From a checkpoint of a small transformer trained on Wikipedia: tied embeddings.
MLP neurons of a small language model. Each row is named by its layer, matrix (up: input weights) and neuron, and shows model dimensions 336-463. Each number is 500 + 40 x the weight over its row's rms, rounded and kept within 0 to 999. Numbers have three digits each.
After each neuron's rows, "fires on" lists the tokens most often at its 100 highest values on Wikipedia text that the model never trained on.

L4.up1477:481516478526509484505525561456516519486517475598534515475546511556468533549556437472531495556564506476460562545471552564470550539471524493516511475545518495528496375567527570508505485469548487505475495482519511487482461492489473460501551565528529534422487511490508481446478559435458482484456512510465472453496478583558569443489426494526518468462522463433473546569497486500464463455509
fires on: "'", "th", "m"

L2.up262:578538503496498495479596478490497507455439449548563556445490509495479550475474518523536458563505490558475551455550493522469437529560556481500519572543518511467460590506518440455488530452546553538554500529498524487542487480494399548520452489518489502441561505449457500508524528536536480557451551531558552548524502473496428555474521450462520558507556503523494538517523512483553531471562
fires on: "man", "fr", "of ", "or", "ann"

L3.up524:525500487496464521456542475523529531528543495532538479460528477509506452506535514563520514503563485484427507512570433507511605500467518492517426509522427541424481487483466486486538512526442501467533410474404552491510471561550498457470464567478493506501531495470501531513508474484493422516475475456541499499471448503433426460565540478551514495572547538570498480474513563491475437478542
fires on: "\n\n", "\n", "when ", "| ", "- ", ", "

L3.up398:485509473502580458496487537520508546427518593473497502493444545475413533531541517560497469463467550550468548578466558535498559526564519425461523519496532510479453460422498489502546531470551516565443595535461520548543446527475492507504501517440517464550496548507497542443469495556452474583507504566519515460452472511566487506490484479463513505445486530509461457460527503440444455516468
fires on: "| ", "=", "; "

L3.up833:544522426486428513510427456534545527523470504497495520511446443543523495472509469543575501474499475473505552458558469452481460456473437499609550531441443484412477522487515477506530489494494466552545413523510570462496468503498479466485535504459410521470466490522459541490517503522505454478473496524497532546508432557535514577564532428480396484495565566501490503496519496424483409456480
fires on: "-", "(", "less ", "not ", "most "

L12.up1165:487461444556538477503460465505466508466514516471552527451567534499529507435505508554542483366509479473510515520436515518517494466456597400516487534501449467474498481554525483539494493509446511512492478429552470436524529516492515505500514529435545477528484518483513494399533468508488500408486494564506531430485477488551438484483512551449475502592563510502580576510470440530536506494494
fires on: ".", "| ", ":", "is ", "×"

L3.up962:444518555638470456524519578517542510513515493526544507490553561552516580533488445528522470483487523557524539460513504403474451548462508445558504464452468508559525480468555499470528514477523450475488575442555544509460497509477527482481481491415489422565511536489562508482475500485504491504424465525440447490436525513523538500486491442494457446458484538531520515535462550526463480474456
fires on: "Te", "to ", "Me", "de", "se "

L12.up530:509511528528521388567509489544531547448477460442558545483526422493510495570556538509480462519532494430431528514497500418492493502575488497473567460515469470459485513510520470473436490555458438385527564498535516553523440520604580544519508502525464477518598535507492546488437513487586521494447520522487537469518596538471531572475521427447498482469508468504446491504549547481520496520512
fires on: ",", "| ", ", ", ":", ": "

L4.up249:491551455409498516511516434531503529519530472527526498514465515511441414505469512485523559522481455541507555443473534521487455508546501462519475451509504453457464503495417487485495532519499539456499450490481536492517544493495555490504541416465478499486410406503539506513508435491470469530443535517411473533470506480553459446439433448530482509530577573500545531501486558532421505501489
fires on: "-", "of ", "by ", ", ", "Democratic ", "an "

L4.up847:569520460509561514519450481503522441505454483406450505485504543445533512434489487520514539463555513497481459484525593463521478534460468547475501586498505521500491495474498448472468463551541538473462547512551508493507489510534527596524482500465455516472545561458523513512472495572472464518507533438549517502499468497535506487517587486410434498551455487540476572458520537506446524465445
fires on: "an ", "one ", "One ", "least "

L2.up1104:454481430489552567518536531491533517438570433469488500426494452522468558561515458521527561531536433529502477520521535542464468432524533567460467489485491502468499508558440500514500511519485475521506493553469532610509484477452508603482503603545562510507530517470526463459500501521538485537384576483557523548486482464484459475539430467492487472490520523521417403476502492452446499488460
fires on: "| ", "of ", "- ", ": ", "Supreme "

L3.up485:524460396514475510504506540461542498491547512558573514565483618547492496547509475483550537433487502537511499486469491548553415513533548518437507528559497474541515512492443551404544442464519483485483464508572489516528551559506469520418527511488512513520485493462486475415542453506523455524562586549512506507553476539483506471525466457539473481590483475470559505521525513463530494554421
fires on: "to ", "al", "bar", "pal"

L3.up746:499501491480516498578538462519486584490573571488423464524521415531498514441518423526497519471514494505534532490566437541439474489533480474538497480439504424492478428576526439535527511500510502430490530490519555410479467450440480498530488441462504535453509529455459545457459506455478528521539510541504454465533465498475564471459497518490554510533434486481473435504498523512456389515526
fires on: "–", "ing", "'", "-"

L3.up675:530501517463470485512436463459461455524496526528497591509469486439584491420584574538547496534533470504486471448436584480401459453571406481550573523547405539381463490457542505488529449480449498483539524568470513459568465499525500544540517424488461576497564490520483486517465548512473493449497487462568510489505535559512491461466501414474549465549545530461485533554452490539447494505488
fires on: "to ", "| ", "- ", "By ", "by ", ": "

L3.up761:485526544512480454539507451575495524536536470463526503513483452488483508518494525513468517428506461419567482448505499484447552474456547476462542473475535525490521497458549513466509590492453462542495499480463588561502539495392497456445464485489446554506484541552540542588507555527503551483501504438478494434551561444501553522501485519577541456550527464483552462496485482501557516419510
fires on: "er", "| ", "form", "er ", "0 "

L3.up297:490479514491445585538488525472506459464522459515484475508462495534478500536431533481493434466566550519427483504470534478485504474494497441460548503468494509467530480496497530438497487455505475546520507439452498443427471529474529521448532447536422552443579515410565467453485545436601535425497462525497573581519459497501500419555486443529439501538514490462499511506459486541517474458481
fires on: "201", "that ", "200", "192", "199"

L3.up1155:522490574456473459468450468458591494485560580477492517463451564528482460587491487516500469491480524496495510525469463484372446465537446507475587495532543509478493487576493533499497483499500519551461499452476500472538493483534516555443516506562562495520461551486504515478421516436531501524528495469438461497421495481417489517428549428474426477517533495548499591521543537513545527517409
fires on: "-", "\n\n", "omb", "I ", "ed ", "\n"

L2.up745:477466491565431474522455556524496521508477515552458563503524452483519544580548440519511535512538604497487493494530492537497538438418530523485528490558550495467555527509545461516489530567573530502489474568522478467523444435496457510553540541500522506511426595442518502555494498472564635514448475461530561457486517512463486505518499559510479503489482500539499532501523505509526516467502
fires on: "ed", "to ", "of ", ": ", ". ", "ers"

L2.up665:523481600472471467487542551506488497495502493514527481485523526506565428490439453528561538534489468530581514475491476524538505490505498463492466452528568503527486621510552433454531584512576537492488547471443472483481442517474543445495493483503492476522517526490468477487514501475569532505549490458531519498565607444481465554505424487582460464519487415481521523558494511481478505538510
fires on: "==", "===", "he"

L12.up50:453530438520449524535564514452461446518474542478501478450561576503532536435556407515494522436530448544470468459502464441512501487524536575564492547490415543480496435481480511532499508503443461452456467471500435456534533466595598460542538555578446447492468512429548492518545471484498435499487527608505592456578562592555481460436487489436473542503452461489487460525520457440511461441484
fires on: ",", "| ", "."

L3.up152:522456597548498537493522498423462566540482516513479522455524480431543504502494563531519516531450446511475406474542493465526526463503540514498520523460481447446544519500495517450514494513543555474481446484482470495463476535572563437489457509552421457469524450480523529476485526506513449553497557528411502475587543486526567561481499530449514556516536507522489485523468429538538504527439
fires on: "the ", "s ", "\n\n", ": ", "| "

L4.up89:509535524444504472514483501447491547572495482503518540533472552583482468536560554425509479511514455533526481521519453515510477581435466499501493546465535487523579477481578499487505477446507544458475540499451518484440506506459560511505546448458466490516448485551502546501526523538508497478454595593490524567421542475477448516512529506488480513531452553500482457417416543556470477492475
fires on: ". ", "; ", "on ", "FL ", "in "

L2.up450:521498416417507510467494514563496470557577464637590513533505544513474543445464451510508567497413433479587464466441540537570538485449514577521463512514483465453465517426469551504436472504466468482515524489421541508474506547535455498504457472515481503484444456552558524554539464445457471504506578501542477532364534524483495562454546474519486484524502518502462498508511529407495414538454
fires on: "ing ", "ing", "Heat ", "yards ", "Passing "

L3.up293:524452472493473467496486471533413420553527514435537454489505485532498540500502516550501513490471535535487492472525511552503450531538465459526491484542538497490514564498524538402456489502505477496550530477543503489446521538447491488588516506470436532479477438469454559488508487505489534514500482512506452428519544470471415597528554555459509485499445453581521482463491537566423465504493
fires on: "-", "- ", "y ", "— "

L4.up1467:547480495519438459532468478505481447466507517506487511535481505545508557494535485519425425504453443510430534541495552541529528506504577478463432552540563424506515490469515545530460441463461527461571450421499458469459452483519587476521498482489499465483478554489472537492487483511497502569547534485569428531458501496466511527537515538465447461580491463539497525540486541475545509473494
fires on: "in ", "of ", "| ", "de ", "wife "

L3.up831:456490575494469539468522526511436492443583512478502530475469436446491535502457505462552402477495427526512527521519492471462491474503461468504484481456497544479504467499508481518513503468451444506519525537473501484483461439490508443528453559565533515546441462480473447569505521448497426539554533424465528499536551483466475522484530490470578323515493438454452541509479470418445499515450
fires on: "-", "Christmas ", "US ", "&", "S", "Little "

L4.up323:473542389516548493520522471577435546475443452556544482495539524574488516472512535477486519546509444441505490474509525538437495452488509438532404487557521449501475501529461489527527486559429484506472523478476511513502506572552483545576537477529534536538506470463460501527449479503478571466465479474526513511500493505558500474448512466528505434548543487454553544577576492479490511545555
fires on: ". ", "'", "called ", "-", "as "

L4.up635:455585495513542452461502480518400497533458511484453537510509497539444476481532456513463530476477443541480452449523558513499487529504517536414481433447518486508522517511396524538543464569539509488510518528520465441488499434450458530550451538536596532462556546450501509542429446470479494545536510488483477509549500536499519463424476454465494488547574594544500532506559484528540502512569
fires on: "'", "in", "-", "f"

L4.up1288:529536466446493483439491518609475472485477527448464493495486506574485507510445516436475479494478462508515392540573514559450546476525518518466507508521512520448492529536471537509535580513448467438465506541450479501482501501548558490534533527533542532530457562422479474494497462475521505466481517476463479499445483506508526514523549484555468456507498495530533566485558451479517498514527
fires on: ":", "Per", "per", "og", "any ", "Ver"

L2.up764:519560424526449482472520466551467455516548539502463515444512443476478378511565499445522490463505526516543582466457552452586432516493484485490471484514489456501505485504526495509578498482512451486433523449582580467549479560496469468475524454502501514525523474480535635506518510510494535474556523541552496503536525480495472585414473456446563520560504511487476480541472513560494494461556
fires on: ": ", "t ", "of ", "To ", "to "

L2.up197:551527549483490538577431488546575478512465495492534493535501516521521538464488488467460499487531465472509587524429391514496449487428537470487505540541531566471475495493500468498488534555496445495513554476467572526451502513497537484584428557431482466528530457474408528521471498449510529484496505463559459490518528530464469508457495472433435467541516504470522529502504505537432508511532
fires on: "of ", "ing ", "million ", "| ", "ation ", "ed "

L12.up915:504373523458472552432572543433497539498527460452502527498510477536516450531496521533607516468523472544535451501539552506542516463442496437452469527489456533459498520467532577521558510520534541512488530561496442531433466513536480480561484522536500449547463493512529488538531520528505484486536537469451533502449475525531522477494550532472484436500493523469533591426418445507527466488516
fires on: "| ", "War", "(", "ot ", "Fal"

L12.up1083:499472399482483427473557426569491480545496484495487483502568478535465503527513545551492466529516500492501514420493476504538466522475566451551487557559498573466596438527516546457549519463495498543519487474561488497513479513472526515466477503488421453502528484496491423553528523449551454529454577429466531535537484471503479458512540525453456474440536419511482482484492542583464511480477
fires on: "$", "-", ".", "–", ",", "| "

L12.up432:500492472502497520503521490537563507493510425517514498521551501521562530501479456503515422483459498502458450496581482455460479487532510435464444474593507527454444462497444528458495498534463542436462518461461439465457496524468492477462501552447469470490416435522491497442477510482454473478442448516526693502471576416520490526486500489478436473472488504466507515417474509598490537482505
fires on: "–", "| ", "-", ".", "May ", "October "

L2.up1228:449535555531494530540451564478431429466522459460435473500498512571482463491527421495486541506499527436507518497470509421491499532522514506490497493500474549519460515561489485447538541543476553507512485491501484527438544480569454546544563488530504571568495481474476550461490493486534477468529503453478407490536469477489518505512516523472549519499437495468498439502458531514503532461527
fires on: "of ", "ac", "as", "or", ": ", "McK"

L4.up478:487472498509555495574427549532551537517477503530417478556461545428467537504563501571468476430520556518553521531603516583471419508382468519542502515557503445492434453505522587537472446513498496471534440481564469507482466454519471444513555425492505525497454528568478443489557553564476526460527503488447520536541496584479510539489463472529449483475465507487508492477537569497510479495470
fires on: "-", "Like ", "from "

L4.up1282:523587505513457495506468529551495533496505447485506442506524530621480490570484486439442486596475406543482533567524499551455439516455484496469496572424454558495501465523545531445530476547440443476578454457503519425532454510473464541467476498539439452532465453534507516489522507534464535536498540534520547509518448514443459556508537486541456480444473496487464514500487485561553539532534
fires on: "New ", "in ", "ar", "-", "A", "; "

L2.up662:507554509524509540494529531413488577462553482526504563472469517522556514576538486503440552599499544529496499492485527515561471491535512433471515446548521518512524522596523484515463460514533486441556427529482473434481519431496551499549515547488467512455476498480586492564499496439553476413439464507459426517507463484538488529518489485572476506501449528478457472483469522529519502574532
fires on: "m", "f", ": "

L12.up1296:508476549501511569461527491461472587530461493545505524480503587467501564504502587545543494457487487553488380567496516491518453450551448534540497531509496490571528487475535502483470505511458469525544553453507498477412510534565537527550482437540470559463486535455428489576524510537487556460500508494464583463508494562566496561509455505501471481563496478517514559514582507496455529528483
fires on: "; ", "(", "| ", ": "

L3.up199:533494518510506472473484467533482542504513479541483537552520502526473516490544461509491468442575451529562514550505558520556554487488510511544526486530554538462479524526530503559537539478437547419503544456550530516497472467530551492478505464468478522491421507485475481550502586557520510517512454479603448467469518533458480498544580505473495555459446481495464487516490530435490468538487
fires on: "-", "to ", "| ", "ut", "of "

L2.up535:505539546555510485491440514451519488496440426530567436548480479513518525483538518496562469482459455486537458436500511417513455537607562537480454529524472540522432476567528509442498497510546570510475450514577488587440439579542538473491511532498472528551466528482530504487468484492525556572561516502494421503548490492474553415581440424449517492568520616476494480504473548457560531456455
fires on: "of ", ": ", "head", "elling "

L3.up670:546548486437481452527540490484522480560570481482495563499484507520591570511515508559519607473509561504509531525538474510513475519543502488541525482489567463501485490437466537545537524472483489480488418541469469528458478537465428518582578508579482526469462534492417514462525472433479438460493484488525501528531482476534489512457439497575458462547442459504432475505538484524534480528504
fires on: "=", ": ", "| ", "Democratic ", "Eastern "

L3.up1452:442463457520496453460481557516463470468509484445514544514460433485529503489506519530567493483517462516412485475504448513465562413525477563453513502469563514480601495497516465529513475465456467564492449571509491527576433564482495614472485550473418473557439519448606502500587491548507525504491543491501515534547461513503541488540436488481459487518465516458501526459464488489497433460461
fires on: "c", "exp", "Est", "- ", "studio ", "ace "

L3.up1399:515561491537507542530532479469489500448487475551552533480435527488545483441501532538504469487421476511530487495461555496472532494517535471504531466512518482477484530496597423490486485500488544386478487511562440526523461531472539511456460544456387567466527419515495535453451511446523459577544526500442483549506500502491563469502507505510465533518499451523541511468452485496543487481498
fires on: "'", "-", "as ", "–", "I", "of "

L3.up678:462452485469532488587481512517447529457488418545501401515531509505495512481517510483498508513460496515540541483505459539445564517486498525474533555541538524491539499520494479537472417534467477506442509458482490517541550551532417497496514552477580444501459543513457544463454522548435507552500558479453615443543463540534497474460577476500436529508455497513450490515554552461518457559449
fires on: ". ", "of ", "in ", "on ", "'", "at "

L4.up1359:507441547506553487522529498569488441430475481422510510503477506539493514466480514456501463482501403443514499528499542460457427468465506525526511528506510517451510543472491477500580551519480486489487408528470518510505527476550531494478470545461460519485490539462447561509502494499509477476472494556494482532491489480487504443421468547572515387547563518420479510393581534455528485517502
fires on: "and ", "-", "'", "&", "om", "football "

L12.up251:573489447532519574487446478493380519444561491510479480498453504521508486523536557539537498478462547462477538485466544529488515530537492522609511467488484520485446509469526524494548484458540519555467481472453460455573533487500492355489465540478478519500446476510479529474542495579526480466499461550523508492408503474475503609473531534496496447532555545445554557521558555499518484470446
fires on: ":", "0", "′", "| ", "' ", "°"

L4.up317:491506533444530493507543473600499472492503532504530502449483474498483444439450484478611551556510564529497502427409439436479500461445536516513530487507510506461485532501523488490494525538506429506442440491594497605494498483509568495521513441479615507534494555520511485451521550397512529494538607520486523484490496533506537499507474500556493444472452494487572507496438454450534516479532
fires on: ". ", "=="

L3.up1325:509481494516570394558506641518503517405495451458483485504488446532538494490537564553482564522496502516524526454490492461541479516530549547465519459516447559503503480542456502469428444571430475533525424491463569478524473501487505554545552512517450522504494551435533442431483444501515541419452525525516522410459491519511463493518502471490548553549479505511490512507442574494423484430466
fires on: "-", "of ", "released ", ": ", "from ", "past"

L12.up1372:488438460474481468529524523485471516524505524509512562539516549504483486466451509518481410438510473458518512456541482500470477523459537499500543498499483589502503548510510524538446442477507487489495517486514527434617523517490601483613511510483451466419456489493514499483509495478496539505403473486491492525402519536454460437494471496505507480351516499418470454450471473521491484435493
fires on: ",", "phot"

L3.up1286:516451543479498519481462531514529492479487509551516538437513532533480524534521513513515528484491479491472447500549475554559529523545560561494520512500437505512510521494505503515466513537433568500486477391507459517451477480525470486495413512478527465439507479514494493430445603482443504449497492525541377511498415462603452454425474484421508518495549546499459585476545471505501457454461
fires on: "of ", "-", "war", "War", "Wind", "mit"

L12.up257:461483513617559531499483530543497501430518545489531462485532580548521447477535563509497430528455491502621487603486511473437456441566505541494482479450502491494412488484485466541437474479520471564482493563517515546491487490459485522511522603492490470601575517568464486465473476576506498475492473493490491487519485527604544488464479476580542525495563495457562527540508494519531551553391
fires on: ".", "| ", ":", "197", "#", "195"

L3.up1526:541468440498500453496469454442538494520463558486528532558541405512476516450567445488525435499485453442516471488474480464493454512505493499460531501476518540477506390505523428495492559534464472547546464519441486491478523555448536558473519516434486525538513518457506478538477426514449503562458491448492524474414493541507498537544481480510429466500535502516469493563572478520551452494469
fires on: "| ", ",", "br", "et", "found ", "-"

L3.up538:474529510513468527525510454499495480526462506466528446487488534516464547516525526514531513494568522508505562464527453464513557549514469475489512513470559528509513525459478483496446508495528466550477589543590499542484506550466498463551499510511484519523539491498463477432587498506518496518486499558431559467497514515523495526518553490508439535390486538550451484468440553501495522526497
fires on: "or ", ", ", ".", "| "

L3.up546:543503444479436520562521534495486516497472514509522495484386524568577522496476542480483466513483526508547446452573540460521488537455460475529541477521460508473479543431541506475501498497438470532583513552422453581542498408507471459499478461525414504438451493505502479488498532469457493446482565488470475551564460511505530539511540440565449465486455485504569588414478552600531525507569
fires on: "–", "from ", "("

L4.up1150:493566505490475500469472533583502500510510420479514480461521501535457510482472523523509517443546540449499452551498484481506554577469542462428476508476548511581498475493479510477470529560526559502453493450507490490499450522469459477486524484516487455421482535490527531549499448461532487544480487545515596448443559477526538561491511469525521502569528521467516563470509495570500455450489
fires on: "| ", "-", "é", "er", "and "

L12.up786:525557518542443521505477505477479466498526478464481607473484527481522443547479521450530486475551446484514500454451482523516534484470483547486502557532546539503513568519521448564543500498512447435473445521509477461437522516443377499532550535505494488472440431519447513529510575514555554500529460508544475529542448578511526460511528430455548473498490487510542563435465421516497585560466
fires on: ",", "Con", "Ro", "oth"

L2.up824:523407534521501454495431473453552464505455474524482500515470515529433510510500459502375474567587521434501477478531525485518555521430486510465569482510484456431474477437478557493546509523487528480480540500529485543427489453461518509497425472486495436494418482523521522561482435522537414532501466527478528471392506386479527510457526492462522485458516582483464473522470409556497497483501
fires on: "with ", "\n  ", "/ ", "', ", "aut", "Cup"

L2.up832:470517452530454471494503425457472452503518532439521403432518527478473442495432553485464441484451447535470587497488505441529536419555494480525443456513500434432529511486500506545519436470514466469496484565517524490503481420507489542491541439416505461514477539433500501460534507514473492422447562546518534573490460515466520528525482491474491486480476407456536418532482560496458526520508
fires on: "or ", "and ", "of ", "to ", "/"

L4.up200:532468527518554499540479492489492535530496460476519435440446506488526517522516515506554491481496537408597516551467480489429501508490509500476520566479471455463530477550488426560479575498523512526554501474462518523485596529490464467531546502472456465504489506434455496482387494508541476478463499483434533493594506438472501478507497530475506609467543495527448521533516464558497591481470
fires on: ".", ". ", "one", "it"

L2.up84:555507498458425481499495385527539545520540567484556544451462522556526447522440524424528569477475524450524440515469514522422508478521462425503462476503504570444437504512518483452417466515535485504503475504567518542483536492551447534561489448456518509526465527405533511551493505533500477486440449475549478464436495575481485506425410458445496552554459481546526489496469510485533516489471
fires on: "ed ", "New ", "of ", "-", "ated ", "ed"

L4.up116:492549499512514540528544487549540487521507505482530543463512509531454501494400525490534476482533491392481444534454491469547433479478565489537474521570532471591458480442472507466557519531477497474505437494402507485429466486537508448480455450542521479568530490506490554507539497585488562494506527490561475565515463531468494612463536441459516525424557513500501434535534458519456490542399
fires on: "all ", "from ", "some ", "All ", "much "

L12.up285:519505503522513438550512493479461498473511476561464468586517498477488507485473532506520482507530559504512521497510585559518456511527481482436474491486514508416473510493459469500518511568495397532454496497536448493533482553551430572514452494495511497538470478469521495471453461452425484512578533568469507509510567517402487513468547489469523437491495510385512577549541488458479509529474
fires on: "| ", "T", "CO", "/ ", "1 "

L3.up701:498600458539575408492471466506500513507500485504471425497525500427525464453582524476527559499449530476492529573490475458502477554545480467553485539514472512428533526573526517464524490443498486501533539566430501509492526499532555519452500550432515513453448549482535500501517494498525555477548476468498576473500474497536446491569546509432496488482452538506458566420483526497436474570461
fires on: "a ", "an ", "| ", "only ", "least "

L4.up599:546552432544484553471509486542498481450502514601539511530568510437494496523549524444475476455591460474467526553456520553537506541524476557418548496521387486552524513470487486489490502456413480552570470519492494426519502500477545501507542482555482526526503543544487556489498529525466520501460454568444495455495497507457549483528560523459494463570494558511553471545461458481491479401460
fires on: "of ", "in ", "Website", "re", "ra", "be"

L3.up1071:465498489428540539512510464516495468487507520509507546491423523482523520483475482497554490525518445501513496501508481478538603465444497494595476468521464503515521568551430504541560519479529490468483462470491483492495440468455465526472521523484538519437505567468546411532560563458481498449476426483553488528576433424495454471529541498452511465503449545520487531508504489505540504467471
fires on: "to ", ", ", "of ", "-"

L3.up847:586536511536438523558561551470470522502484471471474464549529462497539454449538502478523503503507500491511499459443497478431559521555475528487481427562503485497449491502447490511545502494576527527463538441532506503568558504496614525456517508519555501498437494445533563589454485473552494442524548524539553501471548513497509570493420465487548534514596521396464541451467526467503525500520
fires on: "to ", "t ", "-", "directly ", "ally "

L12.up148:537433486504548489553460519467506557452491495475499456565578542498481527527485469516508527571504459434548504563494521456448463523497475522488444508566475518489505448555494438534495499534540454531530552500463457486583486486501483559511537557511462510499508464512593521475478466475532536512529533564460508442501526447460520469513480492486508508469527475554449459581539496478492536510480
fires on: "| ", ".", "/ "

L2.up867:478513467531509559491544565454475572490517497487574511456453462486497553444498509497519493565513513501550442536545513477527488605458523521489459500463490521490397548506495437490566426504481539509527511486422443565434464442461551484545471469533467534542414513518472454506501619498494529487476461487517511427493503452496396525493534488495501482474494535445513471524470437532524557475508
fires on: "- ", "Port ", "of ", "from ", "er"

L3.up477:531555436488430504474510443465502579588511487487484531436445495499508425449531534625627518522546474531498489479522517457460495499443469522494473388447580468491472540481516522513497477449425590510422526579511458507561498516492450503501483541453437543475502474556520517488538533463444505494472505508488462569530552562490491430512537497574480486528569526487506451473448543520505435422529
fires on: "| ", "- "

L3.up948:513398542484534488423518528508489529503494570424538487495528521521497504523490564514487545459450501484527468592559529555476542432571511481496501471473487466470480550443537509472505491459573484489521477491519471536498487511503498566522524479564508466512469543518482477542484452522469494543439480473486579470529441468511564534540443507473507506472494567467501459486498503480556517527428
fires on: "| ", "his ", "its ", "ers", "s ", "released "

L3.up294:521470550525562439493526489549454505452494565480544512509509512388476518539464542481464480485485440477524494469497557517507471503557543528512487520495424495453454531453492533532534471449569472422510507472510535501469512557503468545487462408493565516532463482524520457464434450588434501600455480473544473491476455473461468456445525485464546554466583500489490478487505564476494552521538
fires on: "| ", "; ", "—; "

L4.up537:427474443487494529467580482463420478445441481497494489531513513562473518473508369537444497501522550524508521499459473492480569516528540536482516481531491491532473412547572491515472504471525447450463479540535580485516549491479521493532514499496504496433480560477422436490435555488502562523450433439493485577429519505411527470523475509596534492512487535518478516456510562467592494479522
fires on: "'", "\"", ",", ")"

L2.up1159:552516529493504430491524479578561499547584506499478441541506583482482514445490518494490503473583467525561490481502510515480472519438497560589482470492460501501464549461416461511530411521501458535505480485515511517457516484482475492544472499446480525485488469445518505506466511508466535423484507485511543440475472522480459501519511433548466456531470475516565513559548548492465502548554
fires on: "of ", "-", "ly ", "from ", "| "

L4.up447:477535532530500516545528483432552486546528509481507513455491493471430543488487494461480503497450509411501506504457528590536545522483513540404530552554522511510447479526517498479504483475555419521487574480519503515534462536408467480513520486492529527479529564458498519485455563456421522510468462580512586479503469538447490424467471456512494531492510499503497498551433458445484578514509
fires on: "| ", "; ", "of ", "\n"

L2.up740:544490494451550550469501464497515507488483500555499521507435503505478529522578474514537450544487532527504515497500424499456479497458421470531512519513480521569532490478510459524568495571539488518480474545440577396558451524426444532478487545458514422506416464461499490507469587526532566519477480498494497528501506407494508506464520552521469547538501493537465466487479425525500457544459
fires on: "to ", ", ", "ly ", "art"

L3.up1502:421543541487484504490540526484574474504506486489499484525517547516491463550492434551577563470522522460516466518486483477542522556442456464476546606448541602533501501484473515536519584492544483453523561538519522516478485473473496508468430509555543486448568468550517442526591483438479449537540492495448620525430518456481511528470511497521593481512460453583498568480417454479454483475390
fires on: "T", "el", "in", "f ", "er"

L2.up573:486528481526486482473495502531496525566526505526506550556512516525411505473567500561496428450533461519460549541521503467479561441513540503554557513512468477462511478502496496422472456481527509459486518475543460419513487412467460480515476502500519520503451481524496563479522476511510465525467512521468413524460531495503556492491497575513521451480474528534632455507443531416484495497492
fires on: "se", "ra", "re", "le", ",", "so"

L4.up1118:494476530522483454608558467494587532557457498516471422513456533497493513436505496519457497526487501486478528529497503521526468485532422485499398525472501476495491457500487495446527444477484554447535519469494492453531494540467427501449462379506546527457528481487485449464535464494446520509461404576479499482549501476476552479473471537424506603507515588518444542443509533516514484422502
fires on: "'", "i", "o", "a", "at", "–"

L3.up72:481449540546544591439459607507496556520446504498516564467482445586592503542404499466471465463469504522534503490491523492514466517496502552560482491506502482557539546492466545454557572490569502560556483456460435516533429484448475561416520509503456523462493536479469488482503435501525467447474515520468485530441448434462545485495475401439472467486555495491539507525500556482567509496526
fires on: "200", "201", "-", "of ", "Grand "